config.yaml
d_model: 192
positions: "rope"
rope_fraction: 1.0
init: "normal"
steps: 12038
MLP neurons of a small language model. Each row is named by its layer, matrix (gate and up: input weights) and neuron, and shows model dimensions 0-191. Each number is 128 + 24 x the weight over its row's rms, rounded and kept within 0 to 255. Numbers have three digits each. A neuron's up and down rows have the sign that makes its largest values positive.
After each neuron's rows, "fires on" lists the tokens most often at its 100 highest values on Wikipedia text that the model never trained on; "fires in" lists the words (lower case) most often at its 100 highest values on Wikipedia text that the model never trained on.

L3.gate116:109097086127131129111090105102131146108121123081118134136147117178128115110168133107165159134129137083131164117109116141168119152120165141123142152114167085120138135112143118135162132113134106129138137103158114156068155130105097184158147134119142106080183126101164109100098167110116138102079121123129118167087148115125142117125089156119179138141110176145095094129106146112110101163147113132161139136149130079110115118137150141108135123112147122145147131124154162132107114159157096172102086133167133133133136135138121094134143096095130120094134111136104093145129114060150130123
L3.up116:173106077120123133155131133120133134134122097085137102144132150131121125125112150135145133102156072095106127131096151137129142115087179125126105176129066137186124139100123143094162081165127104121134122146074150114128165101153091107133150085164114126122120106103149121123146138119080112142132092155176103141134158152130132126194120142164156093127109143109177112149105097138116095099122119093162113145126105125105128132126105153134097117095124085133103133122156165119126154129133127085121109103132147152154113117108160094091093094129127121150124133138114116147155146085124113122
fires on: " held", " imp", "ful", "end", " final", "present"
fires in: "held", "amendment", "final", "nominee", "leader", "present"

L3.gate252:090149124143127157117130137089143120100092097147140093127128156097129078137102116163090155100167140113166132115105103147087113149098125115118100135123164125116109121092114165166129137123108113111128154109150108182116168136126129163118113170173121116131178113111133136146162170119147160089127101147136107143137149129112093107119143143121102121134156100080145110152144124132101100150123118122148152149101132098162101161113094096138105104095101130156145114081143116114129118078100129108085099158111118135116153078132099104134098173100136130139129101148114136060146100115140157112
L3.up252:125110122136059112104098108128148136153141137101121129120144151126108153124137141101080157115120135151148158154115142153112133153131147169147115123133107133118122162147148121123107122121131122139115145138106079114122136113122146146115117114181100146131134088088087148119104136089143153145130150143097106134140163143143085115108089132122132083156164144106111138102168097091123128116134150104095187128109115096161110135129121120100095177143088095147095107145152126154106148153113083121116085111092135123097093145086154151086129179087148117147167091110150129109113136153149149070
fires on: " for", " found"
fires in: "for", "found"

L16.gate5:120175142107118094113115143083111158138158140122108132122124140136079145087101138126131087125141106131123070111110100065148145121100162120139150166156159158123163116124118109157141142122127136161124215113156164141160105127116109095129112128117109125156167125122156111095113088092146127087073160116150117107097127132124136199109118144098118181090164136108130112116125126137129137157168141102138175106116107104118127108114148103153133128149145113096148143127138152141136115139147120169149133180134117140146100140138096129137155110125145123120115139154110133124145084151119131077
L16.up5:120137131108149141143154157115150125126098189135117116101143152160110113159179136108141116058112148118165086126109109145153103121121074120168113157106115146103143124155081101139124128139155147147123145156114133104129126114156155123152165131146107111158120133130145098117124139114172138099088160107131158127085123140137120109141145145110096125081122153130121148136142137159173109166156150127149158149171154129155082117132098129082134154148115176094181119128117160116131150154141137137132133143111133099181098125113126099145102158133144133137097118172068144142134127079096111143
fires on: "t", " of", "p", "f", "ge"
fires in: "of", "chief", "department", "detachment", "secretary", "https"

L5.gate292:158115079145104131150135098109118108147111147141118127132087134113136130117111151110129117148125120166142164134152101102188112136182172100172135098117101134108149106123128114122143134139180184129132147117126151158111167138140183137132133121143153165142145162117147154127102165136096119116144151102091105118109139139147154155110122084163107156143138121057082121124141090101159131120137157121094118139137149129143136106094102162148166105129135142139130135121136123089146118105154142124153109071104124131136144146141141083082121118127160050135140128155077118139114143128113150149
L5.up292:136097116070126145118145083159123146113111162129101127124111099140152115146121171146139135121174138171150087081143141085090140138147136140091073169184139151146142131137124099140135100104110141163149147096138114153140125162135117174158148126118130138110151136127137150150125122192117099127153145127113090104119129125105141071160143131124138153108102143129141120106103119101185088120111116114162110127135107128128136065160146087144136122148111119161142139107124136117101075173186139160125110126135148121133128085153145135136122114126122114125125077183128121116098115133110113147
fires on: " New", "ning", "ing", "board"
fires in: "new", "winning"

L5.gate190:147121133157080118128123120104105161118109133082109084154132100094087105143125135111098165136188110138163128095102099083128109117163156170188115087138105104130144141112102107153112119118137106157156082131084088174150130145156122157165097118109118168139127169079086140150172155142101129121120140124141105123117130136148151117137149099141123114152134117116129134158094111112129156115084125109115134119152136131159123121148141119082130108128125184137121118115158106153106135105158133126123134115153167115117137137100129076132102152154124140102142118117141115107165084124157072106
L5.up190:148124142098128106106124099121122079154111099118120132146161143118137076101153133123115139094118149117119134147124126132146159130148114123121151098118090159125164125083115118142114120157114096132116180132127111096093122105131148101107123113117110097069143099086126092131133116143167180177163131111088148121132123168143124132151154133144131129110127143121135068125149130167089127134150090126108134162087152160127106135103132081161153180114122142111149087129162120183110145125088139114130130067134142111157086131136139160151119118114136157144092121172085170121106125118157160135
fires on: " found", " support", " over", " based", " for"
fires in: "support", "over", "based", "found", "founded", "for"

L2.gate245:132134145097129130136114114119129115108164145157128124119151133120153129173119139145111089108110128102116133136143121056107108157153139108092093124130109104110110094108156095147161117149128139137119094130153115168140122113108127136136131165096127128115086163147098148084133139112170179088126147110100114121089111071116125142126151160128163170085075144116092134151149117113095125164164137142176151158173117127133104140079144086171178158129143119082078128122123136132142089119119114116142138099140176112117136119146136119120126136114115108142114101125107144114087089141176127119
L2.up245:151136089131139143116102132118048120141140133115142126105125136103151129101125134169116116189162136094177133162162129151173129114148115161097118135168145109129129150081081099163160132152130069112151120080141136163156139150159104122108149099134126133157105111119110158138121130121116112146122113150143079124113177086137125085112132173163142110163107151126137142110122118140131165130114115125130150144120122097110121131166119172173085133114190117169133156169127125108141121115157105121147099138154138145112145143141122130109093168142109122173140099157140154155133133129118138140
fires on: " after", "After", " take", " turn", " before"
fires in: "after", "take", "turn", "before"

L5.gate74:135126145104133142096130157101116170139147099142171137096105130099149143077142148134152154116083100133133148053120131163136130086121126151116104109079154134105133183138167108108134162133137129120139141115130104145103101104118150137167127127135144122123127157122082158124166163126148136126126105129159129133152103159136107131119143133141081137134163106084134105104177148100117072151142126124112130102120147140200131112059123123120121173121096110108105092126124108126121092109074113151094108141124104126170120119130138138125102169159121143118117136173106134120149133162141144163
L5.up74:147166100128144153148114158143120129110143123113120086151145200173138156128126110147107098167104133173104158120092156163139125143123147160111118106149100093184101160088141108089119125149122146154111143147092152152129153118127144130157146121142127180102145129104130147134143110138136090174125120090120086163146136134150174123192145139147138126159120138135141184150134145140129133108160124141136170144055119095136106124130128113081113140139113172115121122171139096125106143115105125107144153109144141118149100100123147146135129146121165150099139112123161174096138117130112154154
fires on: " that", " And", " which", "cent", " because"
fires in: "that", "which", "anderson", "andrea", "because"

L5.gate242:095161122086151106109183126111138124158107078138124150165112128148143141159130132158130097105138120168140066123129127139079145116111122118143109137141110137118155140131127121169127128083098100107153125129155148154072142175114127140192140121130136096137132086121089151125118102104118079127121115101144123142121110101154183118161144147115150156123105137130129118150205111110107124126187137134136201134129139114145124139122130068143154135163143165135135089127110111127110133162149121143086094096138122113119103124139133124113117152144123125137083158167114143125127117123090142127
L5.up242:132124120089101129116125156120089167105125128096130096091155094111125140185128121115140164165128118137115117117091131124166153122150165159156143108051139137090099132127090126108045125128153113111172100121148148192136147153136116153115119134044111122134120125143081130123090100131087076130103101115165135159133117112112104161130130112111131120093085106116147127073161108147127127166135114134150169161130125102161148142144094149143101126113116135147151110127142117133131132136129136113136122145131114130112124145113155124124126137128075120129122130128104168134116083127144121146
fires on: " after", "After", " by", " vi"
fires in: "after", "by"

L5.gate329:142154099116107152096133114122097105097102113127164114145116120151129085178138120169091152076124144135106155093092104116055102138092121143161104131140140152132134112137134095117111124111098130116094151118132092159140098139135152127116135082124123153141188165177090114104163141148147111110165109157156094130100104133098112140121161139120132133145132122105114135124158112102164121117117145152109132104122111114129099147144135069115123140129112072133153168101140121126140115107140105153109118165174114051137164133138143120105094134117094104141112161166100148124119124132118151145
L5.up329:085094079117114120094095138156125150128108130143159166138118132088097090103139128137116162112119106125094134132127176133130117150098140134146134131144180145127103147140124099150152148133073128124106131116127087078100087153149189174110131104143088153168127146125072137098121120126082125129149147162112110134096154116116136111129123109105102139174128158136127118149146176116156119102157127133097142082137121121138134129154131096142115105156132108114128128145113157167112123159136100142079094173124066149122127112124147172133126147123092145118088144185143138119110127152125139150
fires on: " for", " with", " from", " against"
fires in: "for", "with", "from", "against"

L5.gate224:095120093157146150143101145092159150127119134134135141130139120119101152093141164106149160082124148128127092131135074107127080130139096154086077126168101120130112119146118105150172122129142119099142155113113164079104148098125152099152128105162118129115082137142130136110122147122138108120112077130106122115153155146170174110162137122164118124119136127067114116134163180129116167144105095144173101158096076125105152114095134106100136110106114142151109182106153149134099141143144098144109114129127160081105126159124120130106099132130124156169122139142126112135098117092118152100
L5.up224:141134140137105143151159122174152137141140160116076114169107115139110092154137149094118132117139141156145096130123112097133134116105147164168122100136136109134113124173154129076158102153117125169086146135142170136145114136106156119130113095155125152132126122127143126139135156168072104140080142135132154117142164125104114145137167141139129151157171146153069164082142133122119118156148129107100146099109138141133144092139091092083087101112115108162154135142124094101119159120153111132078148125128173132151135100120141099172165110105075129144123131183107164111107121120134138160
fires on: " Da", " that", " same", "da", " first"
fires in: "that", "same", "day", "data"

L2.gate47:090152167162134124088112091101154144115130140098078095151127097118138152152121132133144098086142107170130117130141158118113158104195146151147075139087105153162150142156131106159120137167118139073137101101092144119072133105161152143156106121095124160104141143118113124144131114169128086107138135149141145128150128118172109099160134074107148123123158114116133073132154148103165113098151142155099123146127142154126133120115132185119141133160098153122126163101161137107109128115091124158141105143139118169142157150129113125142117124105130141116128154143098109160086140151123150148
L2.up47:139104083144136123132145127149115150135125150093106099118167120118073126135113146156087132110178144111130089114127106150133069145123163176118130137152128070122094161156095138120117097139116137154128127117117092163116173216120186144146155097147133092131135089125119130141158135160109121105100113147153100162121157107095130144154113153137101116125102134131120117195092108158122115096105122138147142137145117128134121135132085119105111138095147140117091144132148131129140110120102110151101123124154179101123069119139091106144128155106122144125159132150124112086144150127125162146
fires on: " that"
fires in: "that"

L5.gate381:157179117134114128147132081122126129104147149129127127132105156138139098135146156128126141119139107135140134125152119141149096090151109155135132091128131130104078161098138141168122118104164118168165130132130167125096145098077142070148130100114113122113153138117090162116099169149117114117181154086114043106152131082130136132122135110123107125147132117113121166135152092105137130081133139073162134129108091124183081088125156112129142121149151175112117130124143117135140129118161107119154093132160123182109157168124097125129106115148153095120135117163146115157116111104142123138
L5.up381:137159114176136132119129144122108113142143116134115093121122109095115085106119151088136139140127114116116110124123101153144119150154118158119122076108131090102104084084132143092151144131147071061135155113078146102101159150151136095141153176137141106147120112088146133191125095116123177105139157138105142089094131096099164111134142120144181103137166110117154116196159106168104122114163116113134117150118119152142104131094134103109165139131106185119169136136107104106123113116136112135106094158118125121137125147121104149125130106124146122121138156130157154166103139108125119151
fires on: " out", " use", " because", " back", " success", " due"
fires in: "out", "because", "use", "back", "due"

L4.gate168:167140120100147102119127138125122116106137101157121130171116134132125117182131113141126156156138094126118131128158133106124156095127132128142130148166080161154175120139140154136124125197132116130171177129126118147119154154083152130123100139119135140123138119140097147115093126162141125120123143161176162088141152107104115156148155117113100171121126130092100102086137180154136167125109174088111142113136139136105123121119150161175127127147174157089093111127136126067090129184126172121143159132134146164095191124119127139106129140139135123131129119119100162099125109131127177123
L4.up168:125124180101156112112133107123131132130140094145122087099134090117158102146125095150090144115129104147098090146172163115128156135110126139175135130153118141130122118111107153146159137136150125170156127138108104097146162133089135085137114131116134150111120121144108138154122130132125133089140181087131146133132138137120162090147147098143045140132145108122127146113127136110148148093148131139130165133126115155131078153137141108148151142133146145065118137131120131097130084171155129143167159081089137144116201116113145145163141144153125118133139117123094138084096077121140164181
fires on: " New", "ug", " Port", " comp"
fires in: "new", "portugal"

L12.gate149:131148148141107122138104094134138146118072080127132113115114148096081108108147091127131113114138112137121146142088124135102074088107122114115120100183129124124141138156145143143135149092131156156177135142129129146145124131176145111163149148100131092136136171092101188112102146111127135120119126112130128083147129093172136165146141146106078141154158140120162101138155176120138131127119149137149098151124122119099139148126130119116181133147110150128122072109130138149143135098118100179122097133131083164167115126130144124089139092149097193115097113158130123140100123154164103160
L12.up149:158094112142125128118161158113149107144156152111099135110153098156150117151144142126140152158116105175113136105133143156104099098107138077165134137072120111142155108102111077159143115166102121125127150108158133155116132128152131122107127099120130095162142126114113158158114130119154127129101092114101154146097143067131128104111127115130094145139153134145103125167151144151142144160143172112175132118122117111108126109123140134100143155173163159105138101135091113158192157096126089178131120118077143143118103144117177120176139098123153132123116129161149130124179128126090080110
fires on: " and", "gh", " but", "ough", "ak", "k"
fires in: "and", "daughter", "but", "although", "address"